MLP neurons of a small language model. Each row is named by its layer, matrix (down: output weights) and neuron, and shows model dimensions 490-617. Each number is 128 + 24 x the weight over its row's rms, rounded and kept within 0 to 255.
A block is one neuron, or neurons of one layer that tend to fire together. Before each block is what it responds to, as a language model described it from the Wikipedia text at the highest values.

Responds to: Repeated entity mention end. Final token or word piece of a noun phrase that re-mentions something named earlier in the text, often after "the": "the song", Ull-iott, Bun-ts, sometimes a following comma.
L8.down2215 [ 86 104 132 135 174 139  99  72 140  98 139 160 168 134 146 158 117 102 154 143 112 110  92  96 114 110 147 164 132 137  96  96 135 103 153 133 138 112 127  54 148 138 154 140 142 147 133 120 144 154 159 173 148 138  92 121 173  85 145 107 170  84 132 108  77 129 111  89 110  52 112 145 115 103 134 142 117 142  79 121 150 153 127 148 169 134 136 145 148 122 137 146 123 109 122 143 137 156 123 155 149 134 114 152  86 156 111  98 134 101 147 114 104 109 152 181 156 124 103 155 103 144 116 148 104 129 138 124]

Responds to: Recurring entity-name completions. Final token or word piece of a name or group noun already under discussion, often after to/by/the and before 's: Gold-water, Bun-ts, Chir-ico, Hua.
L12.down39 [135 143 107 138 157 155 136 138 111 130  96 160 152 146 184 126 142 173 101 135 110 149  82 160 149  84 132 130 178 153 107 147 121 156 165 103  92 105 210 119 139 134 134 106 152 120 186 128 116 147 157 150 136 108 111 110 156 146 124 117 106 121 111 159 117 110 150 115 100 120 150 148 103  81 156 124 161  76 139 133 143 146  97 122 138 142 163 161 129  74 102 128  79 105 149 156 145 129 117 123  96 136 126 109 139 124 125 127 128 130 101 166 122 126 140 137 135 163 140 175 134 101 164 106  95 104 117 110]
L12.down114 [135 103 131 138 173 107 123 155 120 106 119 120 139 102 115 169 149 127 139 146 131 120 165 132 146 179 105 179 119 146  96 128 160 112 120 142 160 132 150 132 145  97 133 113 115 117 125 140 113 140 123 167 176  93  94 117 154  66 147 111 102  55 126 128 127 145  99  88 144 106 147 149 152 130 129 136 122 112 199 170 117 138 110  82 108 125 142 143 161 153 112 125 145 120  99 183  57 150 158 148 138 117 145  70 201 115 109 133 129  88 141 154 112 161 172 156 134 112 141 162 135 113 108 107 141 149 122 122]
L12.down914 [137 106 105 116 148  88  89 136 149 100 113 121 127 123 100 134 146 113 121  95 134 152 137 118  67 168 136 173  79 111 117 115 101 143  86 121 161  92 138  66 126 151 141 127 112 145 108 155 140  96 137 117 118 103  75 188 156 107 113 128 134 104  80  97 137 143 106 148 121 120 134 144 112 180 128 107  85 165 145 159 128 125  99  79 125 124  93 113 195 153 134 100 123  92 123 126 162 121 142  86 108 141 149 153 106 117 111 154 129 133 133 116 118  80 183 132 189 129 111 131 154 131 130  91 143  95 122 112]
L12.down1969 [155 151 200 107  97 153 121 137 139 127  94 139 102 127 160 104 141  82 160 134 141 133  75 127 115 106 134 140  95 171 133 130 141 111 141 117 159 154 107  90 134  92 161 133 145 142 136 142 170 123 117 171 133 109 133 149 134 151 155 119 118 121 142 160 113 161 141 163 103 131 142 143 115 121 127  98 116 115 154 125 139 108 106 176  86 138 154  97 144 141 106 108 113 133 142 141  95 110 114 107 144 126 139  82 119  83 130 170 139  93 190 154 124 109 149 125 166 161 143 157 147 140 100 108 143 149 165 138]

Responds to: Evaluative adjectives before nouns. Adjectives, or their closing word pieces, that qualify an upcoming noun, often after a or an, such as notice-able, profit-able, a good, an expected.
L9.down4 [156 151 125 117 137  92 132 141 143 137 139 119 139 121 152 200 156 142 110 120  73 103  98 128 158 149 115 155 121 142 112 106 157 143 146 140 146 138 109 156 113 108 160 123 146 171 104 128 144 133  91 131 118 155  84  93 113 110 108 103 109 118 124  92 133 111 168 136 101 103 141 126 119 103 153  92 197 128  81 149 157 129 120 139 138 145 137  82 138 140 140  95 102 134 146 177 102 130 134 119 128  87 138 153 157 151  82 105 153 119 114 179 115 120 166 142  92 123 143 126  74 143 118 121 113 141 156  89]
L9.down62 [145 166 167 164 127 139  92 134 132 119 118 158 192 124 120 111 131  82 169 107 112 130 106 101 138 127 109 136 101 129 168 131 142 119 143 142 139 124 138 115 113 148 137  99 131 116 162 118 114 142 118 146 120 111 120  82 148  91 159 152 148 111 126 120 114  89 116 113 110  56 165 134 103 129 132 124  80 104 145 171 129 153 131 129 127  95  98 151  92 108 127 186 116  93 120 122 150 112 181 163 128 122 171 161 134 128 103  93 134 132 142 154 126 144 121 138 129 143 122  84 124 124 179 122 142 150 182 143]
L9.down448 [155  88 124 149 109  95 166 149 107 114  85 132 155  79 129 109 125 120 198 150 111  68 151 118 183 122 119 113 108  90 131 110 152 147 161 137  91 137  98 102 113 111 100  94 120 110 131  67 129  94 135 130 113 163 139 135 124 118 139 157 121 157 164 150 153 118 169 142 145 111 140 127 123  89 102 159 143 120 160 115 148  99 100 143 138 142 101 113 140 150 155 121 117 118 148  97 164 135 116 114 130 118  94 104 111 134 135 118 120 106 108 148 133 123 129 211 107  71 130 107  95 101 134  96 140 113 105 166]
L9.down588 [178 135 142 150 133  72 115 157 135 117 131 130 113 135  78 136 128 121 149 119 114 106 104  93 112 125 120 115 138 108 116 147 144 149 133 143 121 133 112 131 155 134 138 147 144 111 130 106 131 109 136 135 158 126 130 127  85 110 147 105 139 140 117 157 122  96 137 104 164 136 138 144 165  99 130 143 128 146 141 131 123 149 107 118 107  82 144 187 111 109 108 172 109 144 111  96 148 119 150 109 162 116 131 135 155  97 185 130 138 152 119 150 137 162 108 142 151 151 123 138 131 114 113 127 122 120 123 114]
L9.down629 [131  84 163 112 104 171 138 118 102 133 102 133 142 132 125 108 144 125 150 103 153 140 147  96 165 157 146  93 110  70 105 132 133 140 119 144 171 138 122 109 167 177 165 126 158 170 124 148 138 134 107 140 126 148 152 150 115 178 147 149 141 119 141 125 144 163 105 121 152  98  79 149 151 127 125 116 139 106 118 172 115 124 131 111 106 110 139 164 102  78  91 142 103 161 137 140 118 134 125 150 144 170  91 120 139 141 137 132 124  94 116  91 117 164 166 125 120 102 131 126 115 148 182 112 163  91 123 139]
L9.down768 [125 114 134 114 109 142 124 121 146  98 134 130 103 112 120 121 108 110 167 118 153 165 122  94 140 136 154 128 140 164 163 138 156 136 115 143 113 141 116 110 106 122 166 137  91 121 140  99 133 100 131 109 157 138 117 127 118 118 137 139 133 116 127  99 134 117 116 134 127 132  99  79 134  97  79 113 125 155 135 137 152  97 163 154 170 118 116 151 149 120 118 124 150 132  95 141 111 176 165 102 145 137 106  92 125 110 101 150 101 162 154 123  79 155 147 187  99 158  96 114 125 112 109 166 146 121 164 149]
L9.down796 [ 86 115 157 127 138 143  79 131 156  94 141 122 124 138 145 192 140  98 101 166 201 153 139  92 169 134 140 136 100 138  79 108 104 152 124 113 176 131 138 147 174 129 133 134 148 101 118 133 121 107 138 156 122 122 164 100 104 181 134  73 131 103 137 152 119 105 139 139 107 130 119 167 107 127 130 166 146 168 137 134 147 129 149 124 103 153 149 192 149  97 115 156 137 119 158 120 165 124  82 148 132 119  96 135 139 104  97  96  92 131  95 111 183 169 130 121 141 141 101  85 138 110 124 100 145 161 120 150]
L9.down890 [129 101 137 141 122 128 108 176 128 138 134 117 109 164 139 140 125 125 135 147 137 126 136 172 119 132 136 142 173  91 118 115  80 120  98 135 131  94 116 117 105 166 121 136 142 159 211 101 137 130 107 153 121 100 107 103  98 128 153 124 154 147 150 108 135 138 134 171 161  78 139 147 148 134 109  95 121  90 131  89 148 103 161  69 143 116 142 162 121 147 133 154 137 131  75 119 128 103 133 114  89 151 146 136 127 119 106 160 115 165 148 104 143 153 124 137 158 120 116 126 152 152 116  74 131 190 134 149]
L9.down946 [127 165  88 121 103 125  93 121 145 113 134 118 154 143 108 156 123 130 157 131 121 128 113 128 150 105 129  98 157 135 126  85 123 140 143 149 194 151 125 166 136 132 121 144 154 133 142 141 152 134 132 169 145 148 139 109 148 105 106  82 129 164 121  69  79 111  93  83 104 125 105 133 161 125 126 134 105 180 169 144 134  80 163  91 121 108 153 125 104 147 120 125 156 165 104 171 122 177 120 145 126 137 149 101 114 102 148 124 115  83 171  89 137 111 123 152 117 151 114  86  92 128 120 164 114  81 112 136]
L9.down1076 [184 147 136 139 115  85 159 130 122 135 135 134 117  72 155  97  95 122 156 177  95 102 110  90  83 151 138 113 147 136  81 126 128 103 134  98 144 146 143 131 126 130 113 120 131 125 140 135 105 115 178 101 157 144 156 123 156 100  97  99 114 140 103 166 142 136 126 146 144 124 108 116 123 131 142 115  80  96 166 122  92 153 113 108 129 149 136 155 142  92 134 160 124 159 151 119 111 130 154  89 169 135 117  79 146 127 118 132 117 120 116 142 153 152 137 186 151 160 144  97 118 120 124 167  95 107 170  74]
L9.down1699 [115 126 154  93  65 131 143 118 160 121 128 129 129 105 129 110 172 113 131 159 113 143 112 103 109 178 135 142 112 132 115 143 139 109 110 177 103 137 160 118 126 116 169 168 166 143 159 169 145 132 127 159 161 132 114 149 112 154 119 118  73 152  99 130 137 115 126 141 184 112 133 110  93 114 121 104 160 172 146 172 174 150 156 144  61 116 133 176 125 141 164 153 147 138  80 134 139 180 131  98 119  98 126 165 143 166 122 102 116  96  72 126 115 139  88 152 142 150 140 148 157 160 112 132 135  92 140 145]
L9.down2042 [111 104 130 117  84 108 124 114 127 121 112 149  97 127 136 124 110 132 104 193 177 113 110 122 152 140 138 115 180 133 131 149 149 144 129 142 137  95 162 130 120 113 126  98 116 105 107 117 130 140 132 178 121 127 135 123 157 131 148 103 132 112  81 118 125 126 140 138 109 104 103 137 115 110 124 118 126  97 145 128 106 114 157 107 147  90 131 128 141 115 132 148 140  86 170 170 130 125 108 126  80 169 133 109 138 105 124 126 108 130 105 144 107 125 140 129  86 142 136 122 125  61 152 160  96  64 137 130]
L9.down2264 [118 148 126 151 109 118 143 107 138  82 131 138 148 140 125 124 161 116 173 176 121 161 136 117 106 120  96 117 148 103 143 143 126 136  49 135 127 178 136 109 128  76 116 129 138  92 141 119 141 109 154 119 129 153 146 101 115  76  96 111 118 155 162 115 123 134 158 113 111 113 110 109 136 108 142 127 124 105 142 125 115 135 104 118 110 125 128 110 141  97  76  96  51 111 150 126 153 137 135 113 103 119 142 102 153 126 126 134  84  85 128 114 129 137 100 123 139 155 121 138 105 123 121 120 167  78 130 102]
L9.down2396 [149 115 123 149 100 121 111 109 110 152 152 126 121 134 166 136 118 106 111 129 136 143 131 101 135 134 120 144 141 107 139  97 111 157 104 177 161 131 148 138 128 152 176 129 136  97 125 133 142 121 143 142 128 122 109 101 131 154 117 100 102 144 109  71 123 139  98  88 117 131 142 138 119 112 114 133 128 150 102 150 181  88 131 139  88 152 103 174 129 143 127 115 138 101 111 122 145 154 129 143 100 115  87  97 134 122 153 116 106 107 148 121 162 144 124 139  71 114 109 123 136 121 115 153 140 103 101 143]
L9.down2417 [174 135 140 118 119 131 129 154 132 152 115 177 130 131 106 158  68 118 108 107 148 171 135  82 133 138  98 137 154 132  68 131 136 144 112  87 173 148 147 148 118 197 129 134 117 115 143 120 115 141 123 121  98 145 151  92 146  95 149 103 121 129  68 103 141 136  96 157 156 133 104 164 115 138 143  86 139 126 135  99 113 117 108 150  81 122 147 139 134 145 123 153 175 153 113 135 130 154 134 136 105 116 141 142 131 114 149 123 140 144 182 131 117 104 152 129 114 126 117 115 128 119 168 129 143 121 124  98]
L9.down2418 [120  85 137 145 189 128 153 125  71 215 102 142 132 147 119 140 152 126  97 126 137 103  89 104 113  90 143 126 122 140 129 131 127 160 126 187 115 116 118  78 141 122 108 114 141 125 142 137 117 108 143 171 140 121 113 141 157 153 102 135 139 138 132  94 107 138 125 115 192 120 144 153  83 143 157 125 147  93 141 123 120 118 122 113 125 134 131 164  95 115 152 114 105 160 132 178 111 156 114 118 171 159 116 103 171 136 123 122  98 100  96 170 116 115 125 132 134  95 128 132  92 137 130 142 169 147 131 104]

Responds to: Prenominal modifiers after determiners. Adjectives or determiners right after a, an, the, this, naming a quality before the noun, such as vital, exposed, active.
L12.down32 [ 83 120 126 186 115 163 148 149 160 115 107 129  77 133 147  85 152  95 157  69 109 155 140 101 151 136 121 146 112 138 154 125 133 137  90 158 115 111 114 134 102 169 159 150 141 164 153 111  70 116 134  88 120  90 112 146 120 127 136 110  88 133 134 157  86 119  67 137 166 107 134 133 146 114 120  87 111  79 143 133 114 120  86  69 146  98 113 113 108 112  97 135 127  93 156  86 159 155  84 122 153 162  82 167 137 126 156 165 105 113 158 141 160 136 137 102 152 126 141 152 120 133 140 131 148 158 164  87]
L12.down638 [138 127 139 103 142 152 161 188 117 125 136 148 166 108 117 113 105 106 163 129 120 125 121 101 108  97 127 116 131 156 148  85 143 112 135 194 102  92 138 141 115 167  96 136 120 144  62 187  91 149 159 130 156 119 153 135 149 135 112 159 125 121 101 167 155 145 126 158 149 123 125 122 114 135 107  64 118 146 139 126 116  73 156  93 131 153  95 148 105 131 122 154 152 100 123  90 157 143 116 151  60 103 106 108  95 140  93 131  97 123 112 121  95 150 159 145 102 123 138 109  75 112 115 127 109 117 166 150]
L12.down846 [115 113 112 126 126 112 133 159 123 119 125 153  99 101 175 158 167 152 134 121 117 128 117 146 125 146 132 128  97 102 100 166 126 147  94 113  96 139 135 107 156 104 116 123 136 120 108 139 112 136 105 157 125 162 177 109 136 131 197 156 172 162 107 150 127 117 160 124 124 142 139 113 105 131 120 107  92 102 161 139 100 108 137 122 103  92 108 138 127 102  45 112 126 173 169 139 153 116 128 112 125  99 103 128 144 134 138 125 137 147 133  83 138 139 102 117 108 118 117 117 141 151 146 100 160  81 159 104]
L12.down1082 [130 124 162 144  90 128  70 136 144 133  96 146  92  73 122 146 123  84 135 126 105 119 128  85 133 104 161 128 107 121 137 135 115 104 131 133 157 156  89 100 117 127 140 110 138 133 148 150 115 163 120 171 140 111  85  77 121 123 138 128 166 183 142 110 130 145 103 167 161 146 113 109 153 113  84 138 142 140 162 144  81 123 115 174 130  72 123  99 103 150 131 163 132  99 137 108 106 151 116 114 137 135 108 124 125 153 115 140 125 124 155 140 136 117 121 151 124 130 152 122 147 134 141 177 192 120 158 108]

Responds to: Anaphoric "the + noun" references. Generic nouns after "the" that refer back to the article's main subject, such as "the city", "the track", "the building", "the squadron".
L9.down163 [ 68 119 115 141 123 126 120 135 147 110 140  94 135 122 217 140 137 121 114 112 113 109 105 123 159 150 143 148 159 140 108 140 127 142 135 105 160  83 135 113 169 149 110 150 118  99 136 141 133  97 129 155  77 148 121  79 132 137 111 143 116 152 135 115 149 133  87 101 163 162 128  84 125 136 134 142 171 121 108 155 121 121 119 123 162 111 115 163 120 157 156  96 102 121 163 141 108 155 182 129 109 161  71 123 132 113  95 112 138 172 106 131 104 126 125 174 148 141 165 138 122 138 120 124 115 166 101 105]
L9.down381 [105 135 116 135 168 146  95 148 164 138 138 146 141 118 119 158 109 162 153 151 103 133 104 157 117 107 149 135 162 129 118 140  95 137 135 125 111 127 169  91 117 113  67  94 139 129 104 154 105  80 121 127 106 118 133 147 145 108 144 143 116 123 116 132 142 106 137 117 121 148 119 119 127 113 145 161 114  93 126 131 127 120 117 137 132 162 103 131 120 110 136 120 129 131 123 179 140  82 170 133 101 154  62 169 104 118  78 131 105  93 109 103 123 150 170 136 105 129 130 151 148 142  99 156 123 104 134 102]
L9.down431 [125 144 153 111 118 133 117 148 144 138 145  94 149 141 120 128 101 117 119 150 163 135 144 143 136 167 124 139  56  90 105 140 101 140 158 110 143 139 104 116 141 139 105  99 154 119 159 126 140 142 121  93 117 133 105 130 133 159 103 166 128 163 143  92 131 114 128  88 124 112  91 170 172 130 116  96 153 145 151 115 113 126 163 130 162 161 137 172  94 176 162 142 105 146 130 137 125 167 131 124 116 136 140  98 118 139 127 130 119 161 153 166 142 140 121 154 142  99 141 150 106  90 101 107 102  91 164 142]
L9.down914 [150 109 128 118  71 114 109 156 139  83 135  94 135 123  78 157 140 131 127  99 140 115 114 124 130 116 164 186 103 144 128 109 116 155  89 125 141 147 146 115 142 122 119  92 126 113  90 126 145 104 134 138 165 144 156  97 121 111 108 154  81 100 161 134 131 116  99 175  73 145  97 122 123 146 122 167 117  89 115 151 109 125 171 160 137 125 129 181 104 129 127 139  99 129 140 160 111 115 144 177  94 103 149 121 133 104 137 143 114 167 101 183 130 144 133 158 131 151 100 147 140 153  89 142 112 119 113 106]
L9.down940 [106 161 154 127 120 132 174 127 113 100 137 153 125  83 157 143 112  98 144 106 110 173 128 121 103 146  98 156 144 111 128 145 119 112 139  87 127 127 148 177 134 116 123 144 124 138 164 175 144 147 150 123  86 162 128  79 153 117 164 129 116  85 149 155  78 118 102 136 158 143 131 118 136  99 167 155 152 163 129 128 127 143 108 156 138  94  74  85 117 101 150 131 143 100 140  89  93 122 101 142 134 124 110  86 119 122 121 168 122 153 135 118 154 112 119 177 153 131 135 134 156 144 129 115 181 135 162 138]
L9.down1043 [ 77 137 117 102 125 144 110 142 167  92 141  95 148 110 139 112 128 150 121 133 103 139 115 143 173  97 116 115 159 133 101 100 155 132 155 130 149 121 142 156 171 137 157 131 111  89 101 125  85 137 143 115 102 137 155 112 120 144 115  99 184 162 191  90 149 117 147 143 190 125 149 129  99 137 110 113 114 132 148 134 130 121 201 105 154 155 107  90 129  97 139 113 124 118 123 125 136 133 143 135 140 133 120 104 124 144 100  94  81 109 135  98 123 139 140 103 105 139 121 137 102 148  84 115 119 162  85 140]
L9.down1184 [110 113 140 106 100 137 111 133 146  42 129 132 131 136 141 147  91 119 117 155 144 139 154 151  92  97 164 114 117  87 167 140 142  98  91 110 139  93 138 127 118 108 186 126 136 142 112 125  95 118  85 167  94 191 137 138 124  97 132 134 155 105 119 134 123  61  82 172 108  97 116 156 100 117 125 117 168 155 113 150 129  96 194 152 105 159 145 118 153 123 123 131 156 142 105  99 179 101 138 121 142 143 139 124  91  75 116 136 170 133 120 125 102 121 104 107 204 133 104 149 142 125 118 175 163 153 120 147]
L9.down1353 [146 138  90 121 145 159 105 128 121 131  81  99 125 102 135 143 112 140 123 106 119 138 122 117 104 108 162 163 163 131 136 137 107 126 114 120 136 105 119 137 117 130 140 159 144 120 114 109 136 139 136  92 139 118 137 125 129 115 120 147 139 122 113 172  89 105 159 121 115 111 134  94 141 132 112  75 130 138 130  85 121 111 138  98 120 104 132 158 104 121 138 177 128 102 178  90 140 114 113 145 195 170 130 142 139  98 135 120 137 130 124 134 122 134 132 160 134 135 104 164  93 156 145 168  89 144 156  96]
L9.down1583 [140 150 139  87  65 177 112 108 127 113 171 120 136 155  98 129 149 154 150  76 158 107 128 144 152 139 151 151  89 140 161 104 103 137 129  90 135 109 128 138 165 138 153 139 146 116 153 112 139  94 141 104 109  91 122 139 107 154 130 126 158  57 144 109  72 126  74 103 134 188 135  80 136 130 137  74 167 142 131 164 141 121 149 129 146  67 167 111  94  98 107  97 116 152 149 140 110 156 133 142 132 106 120  72 142 117  86  79 110 170 153 132 117 146 162 117 146 126 110 150  80 113 117  84  98 157 142 116]
L9.down1964 [113 140 114 152 157 160 127 130 131 122  94 133 124 112 165 123 128 100 150 103 137 135 129 149 173 153 110  81 111  92 116 147 128  92  98 157 162 119 143 134 107 112 128 138 141 102 140 132 120 119 126 135 143  98  83 122 127 142 128 121 165 121 155 123 128 119 149 118 155  84 102 109 175 148 123 116 126 137 136 165 123 152 113 123 176 144 140 145 115 107 112 134  95  83 120 190 117 132 145 116 122  62 135 150 110 132 120 129 120 118 130 113 136 138 138 122 120 112 150 147  81 139 135 117 114 158 104 120]
L9.down2047 [125 149 136 146 150 131 144 149 147  90 142 138 170 133 125 139 120 152 134 132 140 114 161 113 140 114 121 117 117  91 106 158 118 166 129 133 163 156 146 118 144 136  82 113  78 140 125 103 126 135  94 137 167 127 121 108 188 114 152 123 150 114 130  88 111 148  91 110 107 155  90 144 103 105 132 117 182 102 123 155 132 109 123 123 137 153 160 175 138 123 147 123  90 165 119 164 115 142 114 149 128  92 162 156 157 158 165 167 164 137 129 143  97 116 151 164 167 154 167 109 110 122  69 143 134  79 165 115]
L9.down2094 [115 128 143 130 128 138  99 141 140 161 112 156 144 160 159 110 158  83 174  92 137 117 127 103 111 142 130 112 174 123 110 111 123 135  99 120 182 138 139  95  98 129 128 124 108 100 138 149 113 113 143 123 143 165  67  98 124 151 143 125 117 112 110 153  96 110 129 121 102 148 137 167 113 143 145 168 117  94  89 153 133 111 100 139 123 132  76 103 123 111 122 129 127 150 137 163  82  66 149  95 140 143  72  87 126 119 133 127 123 142  95 108 135 111 123 130 132 143 105 117 151 116 140 129 123 151 146 144]
L9.down2182 [129 114 111 116 135 134 165 122 114 112  73 114 136 133  89 133 120 150 150 143 119 139 145 141 134 114  80  83  90 152 160  93 124 135 144 131 104 132 155 109 124 117 163 157 152 113 156  87 130  99 130 119 155 148 147 102 144 149  85 123 117 107 131 100 101 135 126 164  97 123  68 156 112 160 143  81 124 120 165 131 102 140 152  88 103 148 117 126  98 153 133 154 138 165 145 143 122 134 125 116 136 134 138 145 106 124 164 111 158 124 118 133 157 111 136 146 129 135 174  97 106 172 150 147 120 138 142 136]
L9.down2200 [ 90 123 138 146  73  69 121 137 144  87 127 102 114 111 110 110 110 130 168 131 160 111 107 146 119 127  97 148  83 137 103 129  88 205 130 178 111 129  90 158 168 170 126 146 144 129 126 178 128 150 128 154 124 150 129 139 112  94 135 112 130 132 137 127 106 106 135 176 133 136  93 176 120 141 140 102 145 107 111 118 137 107 118 162  95 167 125 112 112 153  97 147 135  97 165 139 134 101  74 150 116 141 136 126 140 136 108 152 155 138 145  90 167 135 147 129 156 154  94 146 111 151 115 110 112 164 148 118]
L9.down2352 [133 163 158 147 129 133 108 152 133 142  91 147 100 114 134 112 112  95 126 157 109  76 144 100 139 137  94 115 158 156 138 139 149 131 140 151 141 135 125 172  98 147 113  97 155  84 128 103  91 129 117 106 201 119 137 111 105 158 132 155 121 125 139 109 109 141 152 126  85  93 185 136 172 124 130 138 130  82 106  83  95  97 131  47 170 134 124 143 155  83 106 144 143 132 109 106 105 104 144 143 121 139 148 137 143 139 122 104  83 102 124 112 117  95 132 157 147 152 141 128 101 116 151 141 134  83 132  85]
L9.down2436 [109 133 113  95 101 150 118 122  76 109 143 136 126 123 137  92 138 162 128 142 119 146 143 136 136 154 130 148 100 114 140 127 139 109  89 139  98  98 112 134 123 134 125 137 139 147 124 185 140 159 120  97 162 139 161 121 127 123 123 100 100  71 111 115 103 121 109 164 163  77 129 119 122 106 107 107 115 111 160 101  94 142 136  46 112 150  94 136 147 122 121 100  74 129  98 125 148 154 136 120  98 153 129 158 106  90  92 137 205 101 124 122 136 111 128 103 115 118 137 146 177 138 134 152 169 124 121  91]

Responds to: Adjective completions. Adjectives and modifiers, often the final word piece, right after a, an, the or most: descriptive, sparse, unfortunate, outstanding, mere; also some verb endings (exaggerate) and table pipes.
L8.down433 [169 116 132 123 125 129  78 190 120 168 129 153 135 128 131 134  88 156 141 110 158 135  99  95 103  91 118 126 142  97 139 167 136 114 118 116  77 146 117 140 169 152 128 128 145 145 117 153 121 163 160 116 106 137 161  66 139  70 118 112 143 162 138  98 129 104 141  82 144 122 158 130 142 146 151 118 159  95  86 109 115 150 105 117  88 114 119 189  91 160 155 133 129 163  92 182 118 141 136 119  96  74 138 147 134 155 140 106 134  89 147 137 153 152 131 159 148  90 117 103 114 124 135 174 118 154 106 142]